Part of a small language model's weights.
Size: 13 layers, 4 heads of 64.
Architecture: RMSNorm before each block, no biases in attention or MLP.
Training: a variant of Adam for these matrices, 5279 steps.
MLP neurons of a small language model. Each row is named by its layer, matrix (gate and up: input weights; down: output weights) and neuron, and shows model dimensions 48-175. Each number is 128 + 24 x the weight over its row's rms, rounded and kept within 0 to 255. Numbers have three digits each. A neuron's up and down rows have the sign that makes its largest values positive.
Before each neuron's rows, "fires before" lists the tokens most often just after its 100 highest values on Wikipedia text that the model never trained on; "fires on" lists the tokens most often at its 100 highest values on Wikipedia text that the model never trained on. A number after a token or word is its count.

fires before: "2" 32, "1" 25, " " 6
fires on: " " 66, "e" 15, "." 6, "ise" 4
L2.gate34:127135161118137121134105132153157152181077118126107122131100109097134109191090114130108115103152149116101111106110125149104120133156134098161137153166124185120176149146132181117113130167109160117110063122130114066129125146134142187095122184133127123128149165114141123156153131126131148102116117109150137136142119065108134143104144134150143137151112140135143087128143133133110145109128
L2.up34:119149121087134147158160116138155126148076138094177128140113154116168065134114127103066123135127142143107121073102087126145117118113143099147104137158116109187180091141147142109127102115126165140112121123124072114140140139140120131163113107131139130108107121103081081124146141140116101061089125169131112161128126152094152127136149141148126111132099124124157155131120114134103154145154
L2.down34:166152102111113147140152166109131144132085088105178094161138132124105108158111135153153145094135134133096141088166184080172151117127139136092159104151190119122124118105143151100156129123147112111152115118111133157182119138171123088117132116138134165166133166121119103107071121154120124125127092128083120136081117138164117111138120136124132141136127122124146139148092158097105102158133

fires before: "1" 42, "0" 38, "2" 18
fires on: "0" 100
L6.gate77:126129160126115126156121119140085162161114114117107148108134135136125140141154180148127130129128127126137159178122147145100114132153157093140132139137138164138147133160128157106116165092118143113185140156127082079102124126156124120107131127131182167145115104123127111091153101149110172093151125103138125138125092097122139123096147109115151127147159167102115139122147114109102111145091
L6.up77:172169160149115113136120135149119106141139147092117139117155171108108119174126154107135153131172126144124130098128134095161153127157114130106124119151136148163082128135111095144118143112140098155138134125141119144108124078194086094130093133140136150118124147098170119151109120070129116140105140166136156086109106129134123140079147121125128127166127131114110106168161184134092126115137
L6.down77:154127174129112117187131141119067089153127098141145116142154183134133112127160165116128120105108161179132132157085151159131165108121146139161123066140141157120121164169139150167149145097119112114150149128139126129140096115165154110159139109121151199142130109116110129115153143121132090151118112099152162130094098127100143123136136133124128071124138137151193103147151159140061119103134

fires before: "|" 22, "\n" 20, "-" 9, "===" 6
fires on: "\n" 81, "^{" 9
L8.gate245:094147113117089118090117170078144106138139111117106090139124154084154134095157160086080154110169133130165090103119114155191131121137130078138115169115128121107157136159116141149127113110099164097098092136125104137100134108177092140144111082104128103123125148127155196084170129119154142096139156166142115179122136103114162136102133128143143092112133117132106145135149149094127107123130
L8.up245:124140131099130105144129169142108079104127114154145122131110087118097139134163113088159162134118147146101135127119188124115086117138105125114128125118129118072130151129119201125147128151143139123136096134120149105101106112138165113086127146120087098134180167092113074166111149150100118129143117080165115142186121086106113132117085115124075105157139118132148145137135107120123148088171
L8.down245:146128118110157149131107154103107106156122155145154134168093161116118107131109146143051137172127155137110111120089131133154145121119123119111136131146140118123113177140103100135077090139148148117161119125127099144124104157123116116120150047055154128115147104119137182155163133123135127122124143147125109156132132150178192109135152145115115118123120114134138101104132141122126124157161

fires before: " " 61, " —" 16, " —;" 16
fires on: " |" 62, " —;" 14, ";" 9, " W" 7, "v" 4, " ft" 4
L10.gate160:176098130158128141141103109153154119115149133153112145123121136170125139157162117138092119146103125082130114118099125056131090154112126098160139105165126149129098145103130136118171129135147104131175153107065128132128117133136121124163127148165118147140097098126052091121156111116086129109100165106171110118151113092134120158102110122075127149122154113125171124111132084108118125111140
L10.up160:163140139117127135163059120112180070118118108152161093143092126129111143148113119190096115142126116110122138118110090138103111141127093126102153123129141134118113156143162109120094127177125130090092152109101115104177127140106168113124123173115148129121117140162142132147123121132137101081107138144148117189145140141149155155103134114146140118161137159180123110139102124173117123138132
L10.down160:114134130148147112103175116101070146098113136097123119228120131133093129095165113133120118253073121104130135153094086095125105093112133145123147154120143144132116168125107127131110167124116112091138059147119126130144116131116128118158136153134128147134119140098147168120121119145098135105162161143145135143101149155145142160163143098124127117132144148124114122178114137131141169113124

fires before: "7" 80, "6" 11, "8" 6
fires on: "1" 20, "9" 16, " " 14, "2" 12, "7" 10, "-" 7
L10.gate393:122094125106135123116110165159107150135105136137110107104135145158168112106118174141116129129145157128131065110126139120122164148122116120137145177159170126132063108142095150121134131151083130155110134103149167125120156087124145124134094121105132164168132129128095192131117140181130153135089125125154118131122113108115162127164127085126162163122105120154099114065158089122138114121135
L10.up393:121126134122089101134120119142119134099115118128128131139134097153129107116122153119153138143106156136097122114169104138102178123142066113112154147108145121122100148115119139121109094140057106131144110119096123132125114104140114065124138106095129097118128138157126141106140159123130097118136146093119129125159156128064084167123117169127111103113158174117113174191121122090100115120117
L10.down393:119166122117121141105125133105139109104138140156164129123152132121143122129126113159108104096110124152120127110117126136119131106138090118096099148214124114167113063127085109129115190185157153115137084132125153121087076123097148165069129110093140137132141113149157105137142108097107136105160071139124133159128114139124142136157131117118163134132138167095129127168127124098080152094109

fires before: "|" 45, " the" 15, "|---|---|---|---" 6
fires on: "\n" 56, " for" 8, " of" 4
L9.gate255:120144101101120151175116112108110099104136135157128137139081105132161136125128168146112149122140144132135119170103156147179152124158154154150105149108122168118094136113083147085120159167123146150127120129139135138146111082113193138113123111128143130160130123139137131108135119124174115112127137095121072155108129115107147136109138095141128121082129079167141143134143128154147075100151
L9.up255:132129096145110133062103169121102173135120136147149116101164146120130123124101095098111141155134098117154115095128122124106136120149143131136124157100143144107162112110128136075121092102129110095163149149138086103172149115097154092128124103111129179102164111105130106159149088196115130117158130137120102160179133151106139116134090142103113152119134121160103128164148158121119104143151
L9.down255:132160148140081152108104123071169144125129190104113125082118153137153138094111155130150116152133136098114088145123156154116129159134136169118142096089106145158151164135092110136112121170150120123115113153134112123166089118159157168102161126111140141079125072130150126154112138119135100101120119140118118149137159122134109127092114140088107150126145128093163091121136138108074134132104

fires before: "s" 92
fires on: "'" 92
L8.gate119:133104108148127116154143143114129148139155132136135117101099123122108157098116148133142119120134148138121102098145124117111118095099117153154120142142137135162141134107106111110107138083076075140141108120126119117167079146110118108103185132083128183180164105121114111117136134177151094160134136124142174131084129078162116169100094144158128112115117100153127142166126136123102097147139
L8.up119:119142135130089086160106132101136126102149104130135121124142188082113104110121135145127145135138153129148112113099093121140114156117148137124135103112105139154124155128164110090133115134118113176128155122068123112162158128115130131135138117144112097135141125162088143135109130116103164123137119127158086124092132115138123131121090139160120118123126134170143150175120152118112126123094
L8.down119:107107146132143117129114139113107135150122107164138137082159103121138127142122143122113114144137121140113156167127149133106132073111113120138133134085136090135106094100170114116103147109099156129094165126099162126127134088145183118130083096132088129141174134140085083146137123161142136088086154109174106124066118111149115140102110075157130119113102122148120129126125170109151146160133

fires before: "s" 49, "t" 6, "f" 5
fires on: "'" 63, "ced" 6, "-" 4
L5.gate544:121135148092128103120144112152106110126112125126185093137107140113132144133144112139132131147092123083148113161152108106111135105112126107127202150156123124160106095108070104160174162137149125112109119107140156120146082143111150143099122114111152140148148080119112171158112118159160124152133152083171165138124128122129123118117088123118109110141125090163146136128118092143128127156158
L5.up544:156102150145124079132107151148167167145094109095141146086156124114151119163123122118121131152114125109109106155115132131111136103104140155104165154107147183183103142101117122134108116107129107109149109150119119108111121176098116145158133120110177131135146128102168154122131115101187132143137131173160132121115149131099113179108155113126118127091147163109118098107108116123090159122102
L5.down544:134131168162130121138126130107112118127131122123108074147114102144145126120128119114113133116131164146166124130112101172100108125163149116115078059101117112137149144150159155094128166139120160122143113133135134116113101144144128148113150151125129096135162120115101101144138117132117098117122135098146132114142110104138121103125094162117153114193107125128152155156199152147141132116139

fires before: "s" 53
fires on: "'" 65, "rian" 12, "ur" 4, "ome" 4
L5.gate568:112129151171113092136118092148087166125175111116142108134110136098126127121134159099087122124134137096150101118152125132178110119129151129156190136153141111145140118104118071164123125110074122151106144115146130116123176093162098114137088107139139117112105119162118117139080064119111184140116070139126115146102118111161134146116096155134110095151140162098162078098138154117133133145149
L5.up568:118108117170088107163098153095128118121128148127157136166132123104107093148109135177097131132112140091140129133107133111129104102161157126106118072108106126129123113110098132111114140108122136123084099083133131120148119125129131157142146133141096118117122143100161164124114142155120137139143105106167113146129105076181144138128120160109122134115088112203106146096124151117143090143132
L5.down568:135120176098153120065108148140141134115131093135147139113128137169143114136098109127126151106122126133090123153141102180123135119093101090116146184145128131119158162153188131110119170094144139160125137118120166144117081169135146092124147141134182137113142157107100098123171093123134178135128134129161162076115157131111122100149133098137159099134154126098090106173106107139146147098124

fires before: "\n" 76, "E" 4
fires on: "==" 47, " ==" 37, " ===" 5, "===" 5
L6.gate456:142126171135155110134119127119102190113110110110133121128148090093112132130142132149116167129103171145141122093126127116136135144127109156157162128158153147174143108140138151106163151146138125140096133175173110121106098125131136105133155111167193192153142145162149149122138119170118129100140121192118124129129095087078144170141119110162132100158118106112134138155114106126115092143185
L6.up456:173138104111157119159133120130128098141122101121148161125149094111118123111072141134118178162138124119116156109127140147150097118133149167150097164136132142208064133113131149170125155188107127104101140133125166151159111141107102129097156111124122126139153147118175144124129119091117118149139096140138157107103107105107118142132173072137127093103175097150136077127156133132135145089118
L6.down456:121094110137127148159130119137136106139143106159101104226148132172132118115078157126167137203109149132118190140144134129140117135119179114141082093152074128134107137130102117130135173098196111146140113063093142120115102142127143157129106095145148139098149150135086130170108101125111139125160107125108136144094118123169090141107121120119126141119120135090146092112113116128115108111112

fires before: "0" 56, "s" 13, "2" 4, " |" 4
fires on: "2" 41, "0" 27, "8" 6, "7" 5, " " 5, "1" 4
L9.gate274:124110163119113126124102116120053128119141175109119114120169127091123156101139161171145098144142153142116099124158115123152106100155103126115136110091117139115104147128109169097115105152098105103122133084130135112109131088106165140105110120156114187152129141104151138166152105146148141125118172165155094135072118121154133137130099130147134130135159169112137173137125083112139138154124
L9.up274:120152140117129127134122146145128115135120135134160119118108168132157153124105122109126148116137112172171164133104124149147122113120121146149166173153177165162136140118089169142113097098145156126144125121154146153107139152142092150169161187133176136168124152101101128139159117164174149124153085148172102139084119143130160122119107167133131128170125099182118122100142127118141136156076
L9.down274:127134169156128172139077102120137148101092113122129112129136121164123085164136132129119091122127083134098111153131128128116097100127169069105125157116066116112086094077130138092126148115157150160103163121157141121109129096150143162088156140101145123133164145141122128121132120131149148170171125144152114146132136139105117141131139105109162104108151146131116137142134194094155159110134

fires before: "s" 59, "7" 10, "t" 6, "2" 4
fires on: "'" 64, "0" 8, "9" 7, "7" 5, "’" 5
L8.gate38:135158125172096125143110164133145133122144119106115102119132123153151112102131112143123101127119119116144084168160136169100152141160140085126140080102125144151127111151091131111097147120137151126126150119121138105119067119148126094143107087108132109185106113095084138184136121101114149137131133152131148130114145139127105097095120123138116140097133124137149142154128113081131096090125
L8.up38:136143141141137121131134063110122084122124151164132118128138140105180147128149131133138150137137163110123146116119110139114124121198125095116154137084154130157138089144106131167111113122101117089171129114089129153136088125105124055157087148127115139122115105143139106162130162159153163129162156136137127152148160107130139121111101136121111087133133097096099110162124134142143133123125
L8.down38:153128097131116113152138126141128127094117118122147143117167161167163130145117134104158165079141127148115136136133144143154121098156090159127143132100111154129130091163109124095119175119130153104135137116171141131154122140145136116092148166067143129127170129144135082152103039145122134156145117120113121140149137115136139147130130161102131091184187123118160160123111095129135121166118

fires before: " " 63, "0" 4
fires on: " |" 52, "-" 12, "–" 9, " of" 4
L10.gate266:150120083142124139075122126073104109131120131126134113123136154132134134115100123139131117150105114168108128123114149115118104120111134121129142164106177112156058168114154134114130120151164137091104164107150112126166133150136137107181113135094164131129160121145128192093150093130115138191121119087131152103166148128101097129103119125123168107068104133153131158153120107155148085066120
L10.up266:132137094173131136156181137093142128150121108136112161080093114118129125090109171138126158137147131075114117126086113136122119155163105128152157146144145148111099143149154131097112142109147152119140142108105177128130177132134139105158121107113087120080099135148117172131127117096102127104078123165170081146135126122155119110110145109113158139109129105143148157110125150135126114124098
L10.down266:135170108155093114120113157188102161156138141123069098199082124133139169154155157141139117129119130098082154126098157115154114127110152122124106103138127103122145139133097145128147131161168136069152138098101137105146143139138135189117139127117115082136107111132090134082125118128146132075146133091144162141100095148118089159119139136112170168181128165139100125110130108131155185112131

fires before: "1" 28, "2" 26, "0" 7, " " 6
fires on: "0" 54, "." 6, "1" 6, " –" 4, " League" 4
L8.gate477:174113136184117115097164128110095116186141151088098123103174091105204108129113133108107132099148163107156151112099184116103107110142162122133194131134113117103135137145114078130134128128119108147133134119124093119154105105094150142182150168087074145109107148154145144153119098129141142140118135129126146099104127146098092161130118125142118149117121100134140106197179106124069113127107
L8.up477:120106096147154129110102121107133152149106182114148060107128110110114126102096121157143139113157151136127125103129183089133145094134139140123138080120138129145148086142093104132122107113128132116120144134073141104105145094097168072122151140129116128160092135118115182131100134117162105117130128145126182117117152154108177120066148093145144133107112125120153129133097171120105125108096
L8.down477:136122125153105113136094146115146135165168161080131193093119130142185177117131142135097147170131126132145127156137096115110111096139132097132118137135129129147138132167164084125140150172101127140165131132107154086169113166096122173142146149146116159134142126163169061100104092098148138125108075106100132138123101111117131120134134145106146109140119113140132108127134097119123121123122

fires before: "7" 36, "8" 21, "6" 17, "4" 5, "9" 5, "5" 5
fires on: "9" 29, "0" 25, "1" 12, "7" 11, "2" 10
L6.gate129:110111119164106103123166110124118166113164153122153085112131114141178157142091112107152101120126091083154123098109132101133122150128124082104160107134138100150090141155103136150144127116098122105117125104124130125128122115108138061114131109156137132146109151143139152105097150101139153119096152084138123121099169123154139151178136099136152154122096155134125171122146081113131079137114
L6.up129:133129129126153106103126180123111100134114153182114149117106131127159078147113115112131089119119125117109137087100135138071142167148149103125108143169128120176123102105133115117125158124055145121155089092093126115096119121113131097136102117134130122130123126133101070157141120145168120120147121085121146119165128139126119122144162093056142144127132163102138122129073131099159096081116
L6.down129:181122115103133170161136111166122134146123098112109133061100120128094149136159160156113125134123144114114089124118173114118111110135122124142122144116109125138110118151121078139134115135189162179123109143092087138121112121162143098143112111149095134136089048134121150086126109150127143163160102104158112166171161128113082107115143132101134100106107099111181128147075160105111097125101

fires before: "1" 17, "2" 12, " |" 12, "3" 8, "7" 8, "4" 7
fires on: " " 59, "1" 7, "3" 4, " |" 4
L9.gate131:182173098108142077120111151127150154135104118129134153120155092107111129119115134137114155135141132113125091132131132094155136106119143120131138115138145150159131117133124093085099131087111142112148133143116145104085131108146178123107131154098114125121113173097065139117101151133129100133126160187122126126146109101067132124125166114108102127153094118081144073132118161148112109116120
L9.up131:136139114192124165128156137164123126123077109140080136090091153128140148096117140082114116116134139100142098145148092112151148128146129095125120119165117108108138122129114100127172123131165088137119137168128165113148100149069169137164122092128183160172197113111148101092148144077145119108113110124124130153147150138138111113129120119155142151127167114134115144118136136097116087144165
L9.down131:118123157129152129137185124135142136131153154111144134149153115115128133142106132161126131108138181143147134153151180148113096134155144112107147133062109134159105106164143159104110101166130129108077098114150093126096132138129153109089164123183119124105125185117150134138107156095170133136117070140119145151121099128102107154148126155099084139123122118115095144147073130150110129129123

fires before: "-" 30, "=" 11, "|" 6, "S" 4, "\n" 4
fires on: "\n" 69, "ice" 6, " (" 5
L5.gate29:129098108133144120108082098131106091120135125135108119120123131117154138093107111062102084150168139140117151151122149176107109118162093099109193163120132105149167116106120118111157104166099133104135148140124116097147164122096106121092156127123138140168110126150108139164141151121116087115113119110149090165095143136105124130124107107114105193136131160093198126083121140105135078152087
L5.up29:077102147079157081165158132116172162101129112114094121116151133083123177140142083174142129139147114107099167168127129087123129125159131123110144154119112120096184155115161099138152139122114113085113122098127148123116143107152165126093120144100092142158164122120092151135154125107089112127177127105156125143076167110130103127145149116135126176107133172107101109162104144085116091101122
L5.down29:154085136122115158148098094143100099123136101142136161172149126116108080143054128110129110146122096084114118156094128152152112121136096148150148152098118115133161063102132125142104129141111110128110158112101125130102173129117111145118200103145146133129117131139099123134159148120141121154102157170109111153098143145148163143129123142140147117129120148127158130113147162141107111120082

fires before: "\n" 23, "The" 10, "-" 8, "==" 7, "===" 5, "E" 5
fires on: "\n" 79, "==" 15, "===" 5
L8.gate429:149139103121145150093115117117105132135134160112108134130132097136175203121118142120116065164169075146136113123091124141166126142162104125171143161101140076159124121141142183125125120089129137113147094153120142129098118117140128149103127141172152151114153113092088135160124111111119139114130135124143122143154105114141159143102144125163151122151130157145125144174112106103115157139147
L8.up429:135093134133098092101117130122127096120091168122098132133128115101148152121126172109159120138151094131128119100074130122154190142129116097154112102108166110196104093076131159108115103135117075087108104110157145112112117140136108113113112134117130138109123133086143122144134102154143126127161137138159124142144089125189121157122142131164146123124137149121118113171079120110141172087110
L8.down429:087091122142119158117086124099105170084120133134134093255119102106103090123088135120126156119154138130154114123080115107099133127138116123091122084104105106156110133138124121160128122153117144141147137119120127136132133102140107084113128113120141159122137161139090097114104134096124122155146146127138131156124123152141125131138112125118115134110117117117118144105154144150125150143146

fires before: "1" 25, "2" 19, "|" 7, "3" 5
fires on: " (" 87, "\n" 7, " " 4
L10.gate254:116146144173104135077147167133142088129122058145106128128112147134169130151104121132124115181111103138114126125103134160122112138124139164105111126159127134110153106139115103161102138128139089156113088153099089126130156124145108122117159126109125125165136174122167183138106139121132115082125103106148158135123154115136160142087097172114093142161143174119089097113121074125087131126140
L10.up254:112136119126152146123079107146116100146131104155176097138103118148120118196144163091146142144157098134102122087116128155116123146119123130127124093126145094139122129133148137150133107164140140129132128172120079121134106153084109152079120163155116068146132124102136144107137138137170146166159133115162130128143146152124131100134099133155138163184100123121144125083105127111143128134140
L10.down254:140124103122142168159138113120121176098148118115086136192168141110141092065104142161117154179130143134149154115124144139153128091136117171114115139140102160094140125121134084104165098085120120139164106134108158112108145118125110127124132119143138142127130165106149143166145125126090148066119132124144145139115075139165130141088163092125133108128137150109098135067142100126104098133132

fires before: " " 66, "\n" 4
fires on: "|" 36, "\n" 14, " |" 14, " of" 10, "-" 8
L8.gate240:137150123147136139160126111144123125128156099153156071127143134128150095162101144159119143127145168145139171153083138137156147147162127107170128135123151116162112122082108156174132141139127143136109167128164119155127143104100118110146139097110113142137162128091112100150142076155154165155122172142135120170074126115115174153105120148144146123115154136120167136173127113119115082148133
L8.up240:128090112161150083131077103109119151128144156153125117174136138114144084123137113117139117125108137155082128173100133122168149104083151127136121118113162088175145100078142112094166118150139136121078120109152110129126196100066148116102143111135127122116165154118104168126138099130188121115137159138134070121104090148147149149154144100127157149106125116109136138156153126119152137131139
L8.down240:138102111135105112118143091137131161133101177169163133166130096157129116086137123123157153129114117154084133106082103125118105069095148131081143109109161117150150087132117120108155081106146102156104140096147120115129193108089155133139172135133125099100189129118147103130089114107165139127145123146123151150122101124131107118133136132113140177111120119120123122134156109161143131161118

fires before: "9" 48, "1" 13, "8" 11, "0" 7, "th" 4, "2" 4
fires on: "1" 69, "0" 11, " " 10, "8" 6
L6.gate137:143162098105132125095094156109125163151137148106138113099150126121147176138145189143188081130103101153151127142136133142142082136117109103137148119111130160090149150109129158104102123156131116150140164100106107107140121124087126123150125099117132091145094159104091121128101124141093143110100107099140125086157135096120165107126133078189157145113131111125116163158132111158123095129109
L6.up137:115120164102129100170169104082109126093089162099177153113132127163095126117119155125101175140123156151143106103110120069179112121156108087126114081110155126077120141117125118140135151086141163119080130110144101126155158108121054120105119144143163101125130127147108131128140128134148102131115101155123111131122086145103136132115119132118100134156128127153134160095134119079179107142154
L6.down137:148155145131138072136128126075159140144093176122152097150159144178115133090128161149126127118128111146169088130122121106157124106129068145119144121129120141083111168109091170133145128155099127097145140150147112114109163120103112112140142162182136150122139125106114148105166103148126121109101148143136132116109122066139147104124106125101128131167143115117124127144130128114157176134122

fires before: " " 42, ")" 11, " (" 5, " to" 5
fires on: " ft" 24, "-" 14, " would" 12, ":" 7, "|" 6
L8.gate63:206121134120171101058093141119114110127115106089131052115128183126111168127093083137105129148098151141122147172110107112153117132148111154132103156150178116136128157112129144128156124106114112155141104138124114100104121091107142109132099090098132103099143127095086099115125093085138131110113159116124098123156161116114128145133117134150139143149138130099128140115118111115092090162113
L8.up63:163121111144157164141155135155129135145145169121112144097140139159180130118120095119091115087150091145072107091143108060153127119116144144164119120091151136102172132112066116085121145127105162183138120127095162129146143146122086118119129129126158112090138120146130131136132112133117150080112122140156133112130148114127087118124110091145143160155132148160115122157149104106121125148143
L8.down63:207149148197097098130113088143098075128113135135131125155114142151094127131137108162125132102081124196139100149120097134150136110139123116138138134099117143105139158110170112104156139148156109143130153103121140141125149098101158152174137134134085104086118085068121131088128127114130098118094124146076113130172143132137113167121136115115164138122108097125142130134133079141148125134130

fires before: " " 71, " —" 5, "\n" 5, " (" 5
fires on: " |" 41, " /" 15, "-" 13, "N" 5, ":" 4, "|" 4
L8.gate310:130122108162159128122101154160095136133155132095125130095107127139136136144120110145118088153125111155146106072080127084132148163177126130139126113129143118086127115137152124171149124129170080179154163104150104144144132101099137106168095161107088139112104135134096156109112091117104092173125137102118126104131111097161114146146166111134170096115137123153092141125115150155142141081107
L8.up310:167096097127155063186098123161132140098133116146130115115150103132102142084143186121130122139144106124123139115135105121143132107161117079143117147168144138196149124115143116125156136166113076110102163159108109171135153115083082132105114099158142167157098131123169117160103082160158119151115133140122116122166147122102126118124128117138162194127118114106150101093120166160138089154088
L8.down310:158158152146118128136134127106153121133116111114121120182108181137074123113109130158117140169133095152146129124105157100139102118141091157089107124112158161159130146154107133152119131112130121134157150083119091100140102118056163129172148140141132126124083100154119131104117134135118068130124170124154123132111097114159091108159101142132151078178090123083133138135149135120105162089140

fires before: " " 31, " |" 16, "'," 10, "'" 8, "\n" 6, " October" 4
fires on: " |" 29, "9" 10, "2" 9, "'" 8, "6" 6, "7" 6
L9.gate414:131129104162114133086170152151111136152147136096122146094146119124144107146088167125086135100137139140093126110095122153110094114143126091163148118144103154088086154136099114123149117173128157157159161119122108107172108120126124112093113093145139114180148134153082134131168140106158139130121166092117136107084062070131135103124150164171088102092143143157134120093131136167156118142087
L9.up414:152126163141131143114113114132111092139126158118134161124147099135099134120115096106138111119147107088136133197132108095123122141088123125125167100162096129133139123130147133129096154156160134129108103163132138189142107125141114157137100153114114115131194129135126112125145115117122143140110110167139130102115137124159140135120157122134149130140137151126115115124117131131129128115140
L9.down414:102125125121165148106142160133134108171124161168138112196159101140113122146116097182133121117162106125089132106132109126109138116158098134107108116098129156123161135119112074138099130163163124122120113134131136161165134138096116110100127137130143124150122138113058105143128148148127148117168112126135119135155139123110105099117080164157145173114169177135100095088116108166117177077121

fires before: " " 49, " |" 14, "0" 6, "3" 5, "1" 5, "2" 4
fires on: " |" 41, " " 21, ";" 9, "4" 8
L9.gate487:159090132118124119138095147116115132157088193129136125102116129141143117106116124135113164139118134116196143106099110165088169146130125114132150143123122139120106127103122139113112109136133165168150135119136161132098085129120098129161099150132089119170105116132100116129130118082097108126128097161147171091136120106113111148087179109093134120113080128107153115101143078123133114189139
L9.up487:177182128102128127131171112119138146129126119138120138136147147161162149164091157156143106150158153145130068156150171108140127140155130135162127098180123133112134164145140084161101108158103122129162085114128089145135088109139121135185075125164114127094106112124139146117109152129117138153160169127139111130129152114113126156112133140149143132152155154101172139150136143066139146136104
L9.down487:138111166149126167100118115120141152140143123160141169173158125128168163129127144083147091145157147170105097144132115145108122157079162103074149108120126160138144115164117149159115079102155109134092104164113145138130145132141117144122136121132126108152185149181145125122108143105147158155137136143134129089081114148102123112109123094144080127099114127137114127142155137136129107141099

fires before: "1" 23, "7" 7, "6" 6, "ing" 6, "9" 5, "8" 5
fires on: " " 34, "." 11, "ch" 7, "r" 7
L5.gate361:143078152102136160130148101122149126124136122148117105126113103110143103116141125176134137143141145144142100151124133140103136121148130083160148112181131116112185108131152112125095126164114143093105151105146129073100142134118094115120142134159088128123113155112141149082135150162122148153101110168131133125118138195119123139144123138138198129117172126133137135127152124152106107151129
L5.up361:122099144130165138147115155151106140096121138108103113117142136137181117102100116147143152152136173159133110099077106125152127089133104171146097074149141135108154131187130177138111107134092132163121144125115097138123182133182128123162123107077095134153153146085148123144111104099117101125098151121143120124149163120131120102132138120141135113120072118127121114151106131126080122132137
L5.down361:131109158168131141139162114108125107155116103158141141087136182126152140101132118122117132132124113151131160142114125140159133115098128164143129154145107151156085099148101135121078151088092095101113088126130129136122127114083138150102150149154119145115122115125101118133142115124133093127165145075122140134138139128170145110141125169102111146106171102114172138114131159110156103112127

fires before: "\n" 33, " –" 11, "ural" 4, " player" 4
fires on: "\n" 25, " medal" 13, " =" 7, " |" 7, "er" 6, "ult" 6
L8.gate620:144126110155152063113148135096128107160133126112157158109125102152145148156114065153133113149187135125149104153127183123120161094079095095152140085107162156102131141113094103115129105141127121104173142130113086142133116136116187104161115102160135159116146148157128105109124125123135121120162120125113132154127124134091123086178071067149100131131133113153157144107127130087154129129165
L8.up620:119147142119162171130139140114138101119156123140119122119126123123133121146105134127147129124175091112088121113152092141110118074105095143116129095097146088109131095120085125135128138130124145120144139132078088212149123133130107071123133143132117109102141136101094119156135131106127091129145140135118124094116140137118134113150082111181140141123122084120169125153164125115113151107131
L8.down620:128148121138111161158107131121126100124149161070103123100112114077134149126113130089124131129128109156104147143148094127099150110168117160105104116129145132128113152133137102134164152139126110150151114089120126117121132115116090126106140159147139100103102169090141134173165117124126125088116097149112128086102118177141148132131183168151133089087119116085068091092104126099137144115099

fires before: "s" 46, "t" 10, "re" 4
fires on: "'" 56, "v" 7, "’" 5, "ch" 5
L10.gate653:150114142114086168134113129138128073133115106142138112103092132133119123166114111115081090175120145136118112121142124122113133147168138096105120147122105136136193116109095109135135121092123123073173094109085170119118129140136171127138154122109127119151097133126174125111112082126137107164133156129108109145135159084132110086137138107129114079106144173156119117167077127129138156110126
L10.up653:101116179092144120083128147140139137104146110136145181142139133107155133164141110116152138153110106147156098123065119104130100119132082098131166104118111154123097114158094187112113099116157074113116126109117141141124111128086121134108115112128137137177129127109140105143114140126111153096136074179112129144128161146091149141154099149073137102107147136095068144124102115158153128150139
L10.down653:107135124138154107152128116129119114120126082121127089159163132089199166117152108112097143135125148109113136136122131139137118067119133154150113148140118118083181138116149118181127150113120139120119097146115113137132141150167109156144119122109148158121094099176119124197165116142153138120143125123166125089166136119114150081112171147134132132137117125144150133113133144139146125132169

fires before: "3" 23, "5" 13, "1" 12, "4" 11, "2" 11, "0" 9
fires on: ":" 48, "°" 25, " bel" 4
L8.gate460:109135089107147119132081106125163108128116111117149144105137167099136109115132130130139125107108123123100131140150101129132163141141141112108129139118131109168158130146173143113137111124081150090201125157072094173142128084120112128145096108131117114147142092103086152130137147116135166121146134113088137109147101104076162141114150153124114152125101148144128143109088153131100171127144
L8.up460:111112127154125112126156168155106142163137167126096120123124146100146165142146118157158106150127132128107110129138122113131126102121100083106103124154126122127177134134081121111166124133118122094092102128117099132137093084124128134124130120127133101126089083128123154151116128164131154119142130143108115123106104116114146099124080116124186136124118114144124154142110139110092164122113
L8.down460:124139135169135139131136112126139132130119114120104135147115100156129145169116139081100139094153129144112090116119099134145151137141115144131140123139127156134102156138117106125126112115154144130120116114157107087120166124128134164143115134095089135092137117163164109127128080108124113112082121146153096141119091148103106098104120131099135117145104106113120111132102130110123148132168